python train.py --norm="rmsnorm" --qk_norm=false --doc_mask=true --steps=9507
MLP neurons of a small language model. Each row is named by its layer, matrix (gate and up: input weights) and neuron, and shows model dimensions 80-207. Each number is 128 + 32 x the weight over its row's rms, rounded and kept within 0 to 255. Numbers have three digits each. A neuron's up and down rows have the sign that makes its largest values positive.
After each neuron's rows, "fires after" lists the tokens most often just before its 100 highest values on Wikipedia text that the model never trained on.

L8.gate62:167141142119085148093108061122143171082178134134105168107115146133163121180104144152125160180177198097110115122107107102079103135158106123062137131128142130147125193124183153165106149126184137098077106106164153150209122066133122155133149197118145137132134139090149142120194137125105095128155174139119165096070177144121105120109169133105177229128116101124121183113160095120140141087139
L8.up62:108139158140168140091095153151170090107180119113163140106113125163171119081060145117147066109123102094084117085125130150103057154148082116107152156157112079138100121152127076157127055101111150113100159157109110105047188160090213149168105135068148123114126167149169161168121165122133115137134175127117118139164129157091143165166123123170095137142136107120100123184134133105121091062107
fires after: " the"

L12.gate43:096099133170164151127120107106192129112126100101103079137134189120064124179085155081125106112123166151096154127111182094183141092133062148101140090097125154118081067139127125136121172113110076087112134105146129106129107151123163118098143107125134120145145092129166151120149135141136152161060175130042129132076171123163152118116181171095159103088117177085170164086103117115079198110125
L12.up43:152143146139084155128168109157138122161093046129192134146101188128108138062107132067158174092167083167125121115122124131131132152156083142104092117122194117113090106168125130101122143156145109124130101016119173091068100142145090146135115105168098100137136107181112174130179164181157085153162123088085154173126059107193106130100166149084178117083090187154143145135131153141143106122092
fires after: " |", "|", "."

L3.gate103:103099108107080090137101140158168189079148128084161146164154058134143061098154128152150122155110122136096122076109078097073061096112152161146085096178114096096169147104124116068126094147153067074097183164139100068140148085165176164087185147105108117161112128050102096161130141134085180078125139136133125112109133093148109078117136079200114142135145074143136199154135107200125088084115
L3.up103:120104133036139126154119110107117191109202113099176143145086165135149076122163131172110143146117098123068129099073126079091173108119156172155049129121181162078119130180176149123173155181133134149133121115138100099127203098101131156140133085062178136147105131092122067131093162108097122127165096191113091156142108117134114070155069150127093123148161167113160133112132122143129112157140
fires after: "\n", " =", ")"

L9.gate300:110089118146173178134155137146162113068146112114120097107128140133171111122105091101091138185121150159154117131125194132183141180155148148189121068113162097101137114180095091130147110118112112085101045089173144116197116094117149153099141080111154156140134036169127152080171133105132113118158135153101166158093156124081182112129195128177151085140163080143124120153132125125111197162113
L9.up300:125120160142080097117126145101163120106129193127137129168162146178098120126062148097161130060097125089152084115198136155141136093098114185177077135081160174106145085093130147119122133156177105130115086074150101095167152139090115223131066175159083178108125140144126142175138145156156122083094138156157134169127106123145092152141182130136090128142112147106163145192137156127117142128120
fires after: ":", "′", " $", "."

L10.gate238:139137124115099134125166092163128135161139126154179138156108122106156146125156117121133156084120165086157084146117141050221130129141153150161144141156150114062068119087215167142117145123133180116099145119187140141130126087070091147162118125172152121141076060046116126033090116125095090133142077082121149060114181082123077142052116085062144129133184156110126171130110120137145189082115
L10.up238:087128148135115131148100095105149123123095116149108116152051088167163084122182031120090155162192094106169148109109098153084168108142092068163171088109126073120107089147130095080129105117096152122132130127132164118168171108093120168116110147091129103081160133137118132104114133089200128133109103149089164127112122148101131143151125097147103097049123133149105095070101088105135134164150
fires after: ",", " D"

L8.gate667:078105110146120075151149129194115207113100100113083175110127165205178127130137132163060110155121139151154130085159121131102134137105038091094133090189159155104091053201166090147108140173126090073133119145141168146171156123153145077119124121138145129090143116134147135153130113130052038100145147118066142124134072136093098126082118174144093167102076192110081085124181121170135153164107
L8.up667:138157144143156130144140093110131160144106152084143080139076220098178103099109146124091140086131116145178112106109156098101151065112095066119104144155148158122115119120170103135120087156151142112180124121132118151109103142088183202048105099115118141168099073130087122121148097141148071156159112113071142069113120130103112149133133122153121144158063130135106150080149149094112159120112
fires after: ","

L9.gate234:126136193166159179137186068107128110054175044128161076089137144148104142134151101114103113117086141133043144116102145130176126089168136111173110123120117073116104061096108129106080159088133089120071143147143210118135115158091143156123105155122141177159108107123111134168142128168136100180115148158110130103112108110118152153127093161125097155097095123117094071141067102091115091122108
L9.up234:168147156105200120135118098161168125099136072152116088190058129157094093054179140078108124154109106120083162152140140094130095177175083130102120132203141112104061065108103128089081168114083151130160127064109102139132095115092172093077121159167091122092153119141108153110148142204095094215143090063119163079126101093161148118128115131145203119115113148141083136142145120090130152145085
fires after: " |"

L4.gate19:134102134145134152166127097135182103157137084094221153151123130147167186140130102089073157173122126139127104153130106048103085122115124149144067100144122086104088125147166099113118110113119107136108168098198110159143151155097115172116143158122208134118082112117192108058078096145118171113104140109143137058102121104076122117137116127115148136152164105143177159141168160216103159170151
L4.up19:079116158146136177154137067103099117144171078098148203095100155114161074119101105188109143185088209097176118118100133085058110105139173176155119094153129062131090151131137140112153097082092092122126169156115121184166182064126079136124156089161135133119094125111107164080106126091129142096102152065158150109140152211156134145165162143096140132140120135102088141115183132138111125123108
fires after: " =", "\n", ")", " br", "ri"

L4.gate29:143132068124116108116155143182134206187128132149141163108130110164137124164160078194164136139186108144134101169153140142167171148123170054153112198135117114116106057160145154120147108120075142082104120122122107116163104122123082137143179092131152147137089152159112157107140045124117106112142102133063126122060094185163136154157091102165072184110090117097120090148101140135114158133173
L4.up29:121153125107132154113164163154085098166116127150125131166171165151153096159117131100134109102134123122145102126113125053104112137129084131106116185148164119177155116136197135101098098135168110120128053137132147061108085196100164141107116076103102121100088092109079136105143127096142147173109134070149121069132120056134101100123096097105122104165130159108134151149175163172109103069077
fires after: ".", ",", " following", " May", " that", " For"

L9.gate424:118131164160065103134128077129189159119139152097125176129178130192191144210111175146124104130171189164147060114118126061141041139110143108091152107121191150159090120153170149127099120171177108109129172159134135163148108054105127197178113145131163122089109160102162119091136133175095072084148186119134146139176074161114159169059115162123117163074145133149142149131147172139132188169192
L9.up424:118098119179132109171160093179174095133133133132158105125169073115084118057171112156169117105088158128102140176143039131087145172158100152197108152122139104109121120147130125183078119075139179110140132142148201116171079125142130128118136083140145147142125073181126167171089115147117114191187100160140117130114156108104122151130107201152145190078117185159131113129133122113092140176156
fires after: ".", " age", " under", " the"

L8.gate401:141155112160104142108089086127116095117117187160167121143132110180069130154143113074133122080178148066125148088137128120105118091108106130139052182091131160174131102108113104136043151048154109078093110125107103109120067100160168129120163169123094098126088105122138096137192141139167144098067118146113123060101180175075159090106129079101178147112111147157155141178160096130119155111118
L8.up401:187129164114167122148119174091147161141154147119084213126147102167125155118119163103132046123112129056094156130217117107109162198160084159088197151146149131114164119100119115135050121203115166130091101143183119148087121134173110097156127161131168073147136159160178091141101190106098111119106122133107161131130135114168113141120165171161076171135134164088149187138129129142131116160186
fires after: " the", "th"

L8.gate624:154145095159116131177147100112179148170166137103135170167118157149114170189163185144106143116157121202144145120111167099128088111109124157153065167112121102097075156095140095119164129124186096087092143101109142113129166163112127209152143164120113142102116095124225085131173131165114077129154166193135176134118135122136053181111130134121154103155137087192093135075089135159088164126123
L8.up624:164197155120171082127094109106152130098121107146157147153118128131101137160085118164141103136148127135092054119176144110188095165151105162126156136117101099204096123134102125165083202095145117100172158104086153130167147187071166190095128180156104118159164173141157171133123053116121153077090136113180115124091083158155205122196134079143166143150156191172137128129124104162131124141128
fires after: " (", "==", " |", " a"

L6.gate181:171149069088126118172111187135120149094178111119163130156190134175135151163100078122148120154136119092127086070118131110144180128098117092180110132120191134085065126155183090120111098130117139144095167094121095133191138141095136153188138075131140181088061150187130130053095132123119056126136122146138175093082093141175098145138152140115106103102079169129152159129147132199123144089086
L6.up181:100139137104152147127096101109150100104169103140178150070131101157174108106187160080157118190152161150148116128119131097123120093170102124102143163164135115156102195146123139166121060081122223162111126153115080161163116141147151208079092146157109124159113130099086085117142173082137139151148118132140153098169174165096162156096163082058110122145111128095098094111160130079192126110108
fires after: ",", "),", "\","

L6.gate648:172121118107141124143213092127103102127116161132149162141100182137188154130128144152136133175136154070144069078160162116134104122092090099173141105097128132112076086131162104194104103121145102170142158117074092112120165073148067147110169098143122061068106143185103061154073115132131132130155108077121139127100112099113117139154164145106144184080128125102132135161156193082102162104107
L6.up648:054095132175099124153144079075124115065115099177158123079121139109160111160117121211207169165112120162132152098118101138133137094220120141143149102161135091154106129112101152134128134098155117154165158135141142175141123086176098116049177191170101093133147115150110102137165175091127196098161121102113060087198144104144085018110126134100115156102176157096106135087159189126134153176123
fires after: " 0", "0", " e", "2", " F", " d"

L6.gate491:120100149110086167171169094134152151112104187144137097173129139152132081096112144104104082068080158143154143124113109173137104137098139137173126097124171166116088126138135061142070174148194152102136115119159208088151083082124115066073156145132150073147156105139164110133170088197080143179086129131087088167109152139105144171156120179106162095125090124178139120118161140085137197122107
L6.up491:126156104078180147161134130130140130128085128136121107156141160116172116155140179160110108118158105158089093141126123150153131137164100105097120163092126156137154138124076115079177181146097128151096099056129182139170092143124152142128077091128127088139062138121170141120112103163184162160144162105079107127058101144153150062139147167171131119091101139202127134103070097126138165152127
fires after: ".", "′", "2", "7", "3"

L8.gate417:102086129155146126126191119128144169135120121106171169142139184140152200180098074129085228128151176187131102110154141157175131161119139142156116113138142094147120177152232142150104104110049104094104122073153087126126154149140136174120098110144150163151162094094128139032099107170110111106134113099120121171098123117099110121101209097161109114167164097119113101132135182197113161100125
L8.up417:209141122118198125064121177125153116161101107113029116146183156155131084122106096087152142117151139160114112130143104170185141184086114118160096156173173126159140137116181136108131126122096134115149118105106115092073117099109088156111118156172146105047096132118130151119067141134167158152157156113072106085056130145135111100115140132135116084130126191073153109141153130142080140166099
fires after: "–", "-", " GA"

L3.gate749:084090124122081148173106120112142145128167082094122216138140146157171145134136130184124090153142113119104159153111062072113130078154197161123084096151173073154184147091122131149127118132141120114097167160157117144147182104160084125120147095070152126087111075105147133111128116121089179037222119169114158108065138168147160115147151021138161140120117166159095131154129156155125119165108
L3.up749:083113108061087131066108122173068121110176141095129130164133093123137172122142150205159104152075138132142122148107083055123125115124165124142139107132121091178141117095148140118203115143108175151108166169141120164121100149122127064148113132116102167088129081102104183113102172065065144102105149135127097104157142120115150175082109046095142144066167135096122139090127109180113121150163
fires after: "\n", " =", ")"

L12.gate9:111128136138155135084175117133162062125115126173137141119189169113118052119159197123112152139100163114148099134107180138100117175131128161099077042150131084089140138168170099107146114111135127165137104082137196127164144165060173115113143165078074146104116123129139108132196120154090091075154098063124156132116109139112146195106138069107211142087144131162086140153157122161098138109098
L12.up9:172093129161114058170148126179146105155123097154158051140075147149108078117122153175153128128109137124127085151127099060072105150148093185101116130164077045133126114123092113095137172067154066152149135163091174172146062121138149145124134126168107126159109140128108167231182123133088119122170093090137131189130133127213142196162179132119148139084113143179134149114084067099143121175178
fires after: " (", " |", " a", " for"

L4.gate45:133102127155102114102107056129186129173158139094074092146106155127157100127021176090137098121150137113104061064115236127144102149124160127138128096118153147119136091184121160095193144117144076104122122118132141136110128157127147137092145097146142149149125150156145100190196142142073095142155124086129117109102117158146115118143140117130177104137109115187130162161165104114113150124051
L4.up45:155047119117156131161098092147103143167171138131100102115110127129129107067132151080144045079119059160074104126138161134157124165078130175078171125129105123129129158106127119134211126142154132120142090078149119097157170147164086039145102153103094188176162124177144150137179163155113100127112112130101082160136116150161114137135191074106163112164157128177160104182147097118125106161084
fires after: " |", " (", " $", " code", " '", "′"

L11.gate251:069125101216116067140161095120177113146122093060182128157114138158168126165157160136151168098146153151120128128132136111172113068194140140111146109138194112121184092118129077134138102168100074172101111123095081136104166119132110104096141111133141093169178110145167095116086114137106129112127123084081093116120116107113122123083143120144163126221174111074159104108180165117124130136097
L11.up251:120141178096146129113125181100134117179143170116062102150195156083156151121064089140164140136116095101166057125152170131091141133161099153095106100082139154137135072121124116115146126085106186139128141078083098112083119167104134055080103168125093061108161115068110157122115116107102138102119151125125143089137141094134095153053063130131103078117192121094127134146071152165128108093096
fires after: "–", "-", " on", " to"

L8.gate212:178135131150140136157156088100180077138153085108100114164186141170144114195129123139142175120206149122084048135109161141148141070118112112177128137137146082089145117116153102121136149109079122066131111115158112118120115056120095182129111169087146097130090087172087069078149172183098068151157102184102134101107178113144133136160135132109184066104084084138135142091115167127093178104127
L8.up212:079100111054119149154101162123107199134105093124168102129159073101087174140111076152108146109163131153133152148053119112095128134167110053156046141179101113153095146137152121100157098077141149134156102086159042162076138119141165159164156115128195119098094077132094135109065135087170109086062104081134098142119142118119178160143125093109080097149135113100125108145188132155075105148137
fires after: ","